Part of a small language model's weights.
Size: width 192, 12 heads of 32, MLP 768 tanh GELU, 7.01M parameters.
MLP neurons of a small language model. Each row is named by its layer, matrix (up: input weights) and neuron, and shows model dimensions 64-159. Each number is 500 + 25 x the weight over its row's rms, rounded and kept within 0 to 999. Numbers have three digits each.
After each neuron's rows, "fires after" lists the tokens most often just before its 100 highest values on Wikipedia text that the model never trained on. A number after a token or word is its count.

L6.up280:530490482531482499516492504545520556495525513504465522522517547489522517514531428501473524488507519491500479516500525507510478511491492483497426501516452496459495478506476463470529499492515494487539475486538501495521519514511485500557547484488502463465505549548542552460506477485523526489
fires after: " " 42, " in" 22, " (" 10

L4.up529:526509524479507489523503460479481490501485493514517487541484488506462511487499459511495476510505513482541485505508464494526516506484489501477522456518465485495530500478554532484447530495486517500539540487490495527535522452498499520514535497534513518510520502539514501518488507514473507482
fires after: " " 58, " In" 9, "In" 8

L4.up426:515511540537482511505458498492507557514539511472488478477535577482512504530475476507495446489496484480444481510522503504503543532452488503491512503497523520506480502530494537470471521479528485523522474471460495505504524478484514464489507515456506541499491503526521507517504485457490503570
fires after: " |" 74, " " 16

L4.up431:469543473497491478494554508505531557464480433464511560509527489490494502539453462544509501527536492500509465531503531532502478517499509511464503485466487497527508499484523494481454504495522514523451570485497506526523493485468497448498511525515511501507509472512492494520484518563506517494
fires after: " " 95

L6.up72:531475464498516525531483501487461501513480522522466467487503518503434512500504469532495479514487490524500490534510536482551504484470485475461471500492526471508522503519472492472523483483483519477503451445528552515540522489444514515476515530523482451503506566500507487476492537458527467506
fires after: " " 41, " the" 24, " The" 8

L4.up416:494502507480514453522525461506545559507491521489505489518495496490517537480529502518547476499460550459508505513503470541475504540462459527427519503502457522462488517494516507521455543482514542536510503494478513486514519509451491451509544516531460476490540519551516504517524486529481540490
fires after: " " 62, " in" 5, " off" 4

L4.up208:482514507489493477497488484498502538475530518497533496537518513494474513521490446497492485478521509478507492493504448521552538500487503503485488499460497538508487492445534542472479486508518521493518478498486479529508517475487503514486510516437468519468466536542522508504466515547518521537
fires after: " " 76

L4.up507:566476488506479491534547500520489503498525499513476500494502499502520484492479530541511512483521504527549529538446525538505507483483476477516526450520508520476498508502452482499478465479498482493510507463480483500469499503475526473504494481503524523497489530458520493500508503492519511542
fires after: " |" 57, "6" 8, "5" 6, "1" 4, "9" 4, "7" 4

L4.up605:516514499477492521506501552462485510481484492507500490489508425498466532507561531521499465525519577523496510469533499487503524485503517468478493498492532489473514528507476533525475519523467499523492526456504475536502453486480522499517453511545501493530518532499489519519516529452495538531
fires after: " from" 18, " to" 18, " on" 12, " of" 7, " in" 4

L4.up87:503551482463480506509497487513457460513512578454480518407470502468489494493515471491527525509473545507505481539503511477485498500517470495501522503462504459511530545492487510506494500485525497509476521498478478510552487523499513484498473456515534505477467491510482529483455529488559513508
fires after: " |" 39, "." 21, " ==" 4

L4.up320:498459468490510506529462474519508468500491467455529507515525508473535494471505478476485511490512488503493524507494498477523461471462509512516541423527482495504537463552477501474527477492444505521470493497491521468466484536494519512515532506510550459519522510459477505476536515506530518494
fires after: "1" 43, "2" 11, "8" 8, "0" 7, "6" 6, "3" 5

L4.up237:529513449501502496487526551494518460509509536552484506505464514495471494527540484502515449502511511487489504524525564494532528468514519491500475475494491542465537504494479448466468501487467522521503498447510537552534456494501534491475511471515497456435489499513532494494491529491519472511
fires after: " " 42, " in" 16, "\n" 10, "-" 7, " early" 4

L4.up227:492482449472533473501527490522462467437531485462516517532517516454482551496506482498487475502522497510514488504486523502537491503468513527486540507465527515495499525527497469479464547489518521491486532515487504470555518461518502481512516511451510512504535524521555523482532514501475490526
fires after: " " 66, "2" 6, "6" 5, "1" 5, "9" 4

L4.up310:500509503528523483425515516501445470495484458493524499497497505472488498515538522487497499509510514496485484457487501481550492512492567504480464485489499533491532515502498479485497513525483498465483507506515500420548490464496513453487470464517468484520501522505444530483536546477506451475
fires after: " in" 24, " " 23, " (" 18, " the" 12, "," 5

L6.up193:478516451503559495525447473531507544492490487482504505488497433516484473509506448459514462501482469526513450492500503484515500517491498503549487516461519503489505428508504530526490524500526481499511522485512532515525479425485523440502517542500503516476512477470470434468499493516496545494
fires after: "1" 44, "2" 11, " to" 11, "3" 4

L4.up602:476585518503495526490466507490496531535510490487503509520507515512464509559481547488494478479481507524480500524503495514507512432513515545477494460475504445535466477504513522507497433522489519505514531481476473508475535487486486530435520475444489502482540494484479516508500503504510479469
fires after: "==" 31, " " 22, " ==" 13, " (" 6, " ===" 4

L4.up669:537551507511449500510479485437491511506523545496483547464498496517483545506505468543476477458471531494501484550495483462534507482491498507484506495478559527497480477537462471509446499450492481529478503475452530463511552504496544508504500497530512504475490488487537499503513489492521457514
fires after: " |" 35, "'" 13, " —" 13, "0" 8, "1" 7, ")" 5

L4.up309:465499493487511484468480517505450516509481519443478510514474518488455501495510520506477470532467506478466487501519502503474470528527497520468529527457459515509496529533450527519494506514496501487524493491480500542530470460512558489519494521527510504511481499500529502489435521521482532500
fires after: " was" 30, " were" 16, " " 8, " is" 6, "1" 6, "7" 4

L4.up542:498481494484513453491493515483511492501456517528489491537501529489461496524498507521489506496522525532522427494506518490513485489455533485505493479441480497493446492480501537484464495528484481457516546526514487511492501471546483519452532499523519467483533498518461514471471518469467572481
fires after: " " 83, "-" 7, " life" 4

L6.up472:515502501521528477523496489505444520537523535494511537475475488492484518507546480498514491495504520543514474536519473489545517493536489510498504517493492519530485471541481528526531543490505509540494471490494518490462488462478505462515481444540527493522496529478507490510495439488486481503
fires after: "1" 30, "0" 15, "–" 6, "2" 5, "3" 5, "-" 4

L6.up37:516478502492515489491501552504526521542470476498508502523498517492526488532501510507502487464453492489471469566491449495500508508471467509503493487525481488496480524542502504526503484547520475494503489507475524548462497522503470490529553510483540486483469477478529543546503475489504469524
fires after: "8" 23, "0" 18, "6" 13, "7" 13, "5" 9

L4.up623:471490490547529493503522503527475473509501531494514484492476509512534500525499455480465492512496473511527490513541553477516478521476478528543479455467483529444470497476498490523492476551515526533500461512459496487506500501473525454510484513553486486457501480524483551471535501514503513542
fires after: " " 66, " |" 8, "==" 6, " took" 5, "\n" 4

L4.up477:524546497504443464493520521508455492511525528496484534510508493503509513490455456468544501517543520515523496551489510526493469520512527520506492470495529503471513517526440535516494495508496543454493521483477486517552514492506499468492448465470483520492474504501522529486508483472483496513
fires after: "." 70, ")." 5, "==" 4

L6.up704:475508490476524489501490516487527520502517510510475522511518502464519481509496515492459498530496487477513473458535496494527521489479556565501502520492475489516518506475469493449522542478509501504487571502433511500515496477522487470500493523509541492505527507478454497469482476521508529491
fires after: " " 36, "1" 15, "′" 10, "0" 6, "N" 5

L4.up69:504483513481517475467487497542530507497461462500478499550469484490535513524476518529476496528515529501472535493512501489504464493497516522483527506455493527518493482511479502493478517458528510478546515500481508473532433443509508414513531496499465533508479476550499515545532553534522482507
fires after: " " 52, " |" 8, "%" 5

L6.up279:509507537481549539491457501540433454484518460479524442509486515441551477530525477534476505486496500540476499533472502509497495474538537522466523522477494522486499476572492520515513509488492484511508486510539495488479522438497501528498500538472484474519508506470462517483477499482512462516
fires after: "0" 37, "5" 16, "9" 8, "6" 7, "2" 7, "7" 7

L6.up155:559504528509512512446504532561481522555521501503535499529553485491515517524501507521507500504482445469493523541531496495510492498457503500485468489512483477496494469551505499487486494523496508527504471484505500498468475499521538475516506502497505444517527507504468463477448531497546508510
fires after: "\n" 37, " " 36, "-" 10, "==" 8

L6.up696:512505504482477508469508522464486531474512540502435510488507533501506521578500514510481512526534487515520446494498485516505514531492493520512517513502509476501463470517455489505465460513507483511480530479481526525503479483507469485479481535475546482458508518511523498473495497517523546502
fires after: "0" 63, "9" 11, "1" 7, "S" 4

L4.up557:497515489449543518487501492501500489478540453469482512523529476471502540521499470552498532475518513510487501496501484454515476539493502512472491505474510509495458532499486541508478500485535441535452502450485464477505520460543508507496512554513533508489534519490478510499519531520508502503
fires after: "1" 19, "4" 11, " W" 8, "3" 8, " L" 7

L6.up427:539514531470481512517478515537471515449531467508507504504474510496568468498497555494496498454504500517489507503492487494479485504527527508511537494515504519527499522526471475498511497505509464492503503515540513521432470514437476527541490544513494474508488516478509530481497470502562465533
fires after: "7" 22, "8" 22, "2" 13, "0" 12, "1" 10

L4.up506:536504467543559519530484492431472469509477532502482491554481464503473530492535476529545469555550519481502489558520497512486447483473496501542509475484490457531476508462552494511496491524511508489482507469493490503507493484465488489473503471493498464505496521480520499493531529517486488496
fires after: "1" 74, " " 22, "2" 4

L6.up344:491535508506469483498482544508486541524519524483470512528504532506515486510503512522471474461499459522512527535525531475501479471458480527543524455503535521477481484519463481519463498526487484472490502496506523522510498480468536495537504498520499531476522524524517484452474488512534550535
fires after: " |" 54, " " 34, "%" 4

L4.up558:497479522465511534489485500512486499494492525456465477494484545515516499482482508524492500454431506519504579487504493489541527466477493462508518490524504506476512501498457485505532482486536508491502472471485494504498464518525468494540514486450512496508484472481503551475554478485513498490
fires after: "1" 23, "8" 12, "6" 12, "0" 8, "2" 6, "7" 6

L4.up112:520581493502500514493447476485532544523481521514483495529494554526488551490504467508531477494496476503463490524518504494536485529474487461493515484525489531486544492507522514477550491492463527446526510490494506510503542476504552487525504505478491504481482484518506476479472517499519463479
fires after: " " 63, " was" 7, " (" 5, " is" 4

L4.up231:452496550521467489487518517492507496496503538507495516505456491493510492506494498512489478505522461503479466517546489469490461523449504488513467526499463508509474493512489443468507511485497479498487492495497510543521489527485528546496504496544487471481506494482536471510473539484482497493
fires after: " c" 24, " b" 10, " un" 9, " " 9, "-" 8

L4.up34:502521502489465528507488485468458479487512492481507529531454511510472533465469494473553486543550581488518488535513519481505497441496479494485513506474516517489509539517449511494466490497512524544514522478501522470498531468520449522523511489554465483463484487505525492486495479487533555507
fires after: "\n" 27, "==" 24, " " 18, "===" 9, " the" 7

L4.up490:532486498485508496503528469527482493511544499517479536505507492502516482514481498541468500555505500581492497523525533497484543515496491493471557528494507512523494516515495490497484486489499523498483557483506450508514511436494502461512481517487487475537515472525547471509554501539544510537
fires after: " " 65

L6.up692:500495456519514490471495453494483492502518514489496497560487513446509570494537516512499481518513465480513486545507542478494465508489503493530507476558497522472437518518470537475496496545475471502520494494493496498505492470506506468451485535490488505487516505515551530495531481508509517503
fires after: "0" 67, "1" 10, " " 8, "3" 4

L6.up686:467528495475530480493486516551458501481531531467512484511497452502565523483492483532478474472479465514490476539506499486496446486516507502502476474490505492516453462512522541469515545466508496524491536511486475515541503467512533536515521513491502535538515527519496477489500501516450468490
fires after: "0" 17, "3" 13, "1" 12, "5" 11, "4" 10, "2" 10

L6.up302:515516502473508534460473472562499463473487513483516488477467517508510525524515513516479497481490522493512509522472516499483525464493478515463472507511473454518546545471475474502471504509490498540456498497487540521490489549467520523452511496489514490476512510439410482514475515505528515474
fires after: "==" 42, " ==" 19, " non" 4

L4.up653:496507491484501473492475554482522531463504494516502457510488495508481515483546506491540503494517537507502496493495509464475442484541509469487522463491480514519538544495471489506508470512468510524468505502446453506491484474512469478551510562516524486516496522558493549512517508490513508498
fires after: " in" 22, " of" 13, " during" 10, " for" 6, " In" 6

L4.up323:482505504467506519513519479468475502508494500500487545480484458507507521502489465477494449504507521473502502541486509469469551474510479527503493528466533545543504557532426507466487527474505500492490563465483504489554533496493494491485500467491505445484504527532558529477466485503524507487
fires after: " |" 50, " " 33, "." 6

L6.up354:536485485495517527516471459467509489546580521494505482485466516473526514537474486518543460474493522508502474550466506497475464503547518462506523487497492524506492513551501534529467494513496486500513499495474494516486494495512489497460508523485527498516445481497533525514490484485531479505
fires after: "4" 13, "0" 12, "5" 12, "3" 11, "6" 11, "8" 9

L4.up129:494504507506553517508494483489484497517531480458502493497513458474504490499531485512521531508487491534450438527539499476477465537534501490526509497498500481539487480546481473502462525536533482477476491492452497513455498472487539507541540507522525497475484516426488497502512498509498486531
fires after: "2" 20, "1" 16, "8" 12, "0" 12, "3" 11, "5" 11

L4.up382:512467508521514475491488531532502502538500485497513504543490472523500523543520528524488506515514468493488482521503492529502500516454543467462520488447508492461499508506490504468445484516450573520493519496488487519510504473472472464484489497487526500479533469532489527501477519492499566489
fires after: " " 92, " (" 6

L4.up245:526531513494487508503487496501484479485513488519516529491489503490502526490505496443530509441465584490542473499514491470464502472494497533486514450482526493470523532499498518503486506526500528520471512471487526505505551505509520493466483481499518509511482529535499488478422490495548482474
fires after: "===" 27, "==" 27, "." 9, " ==" 7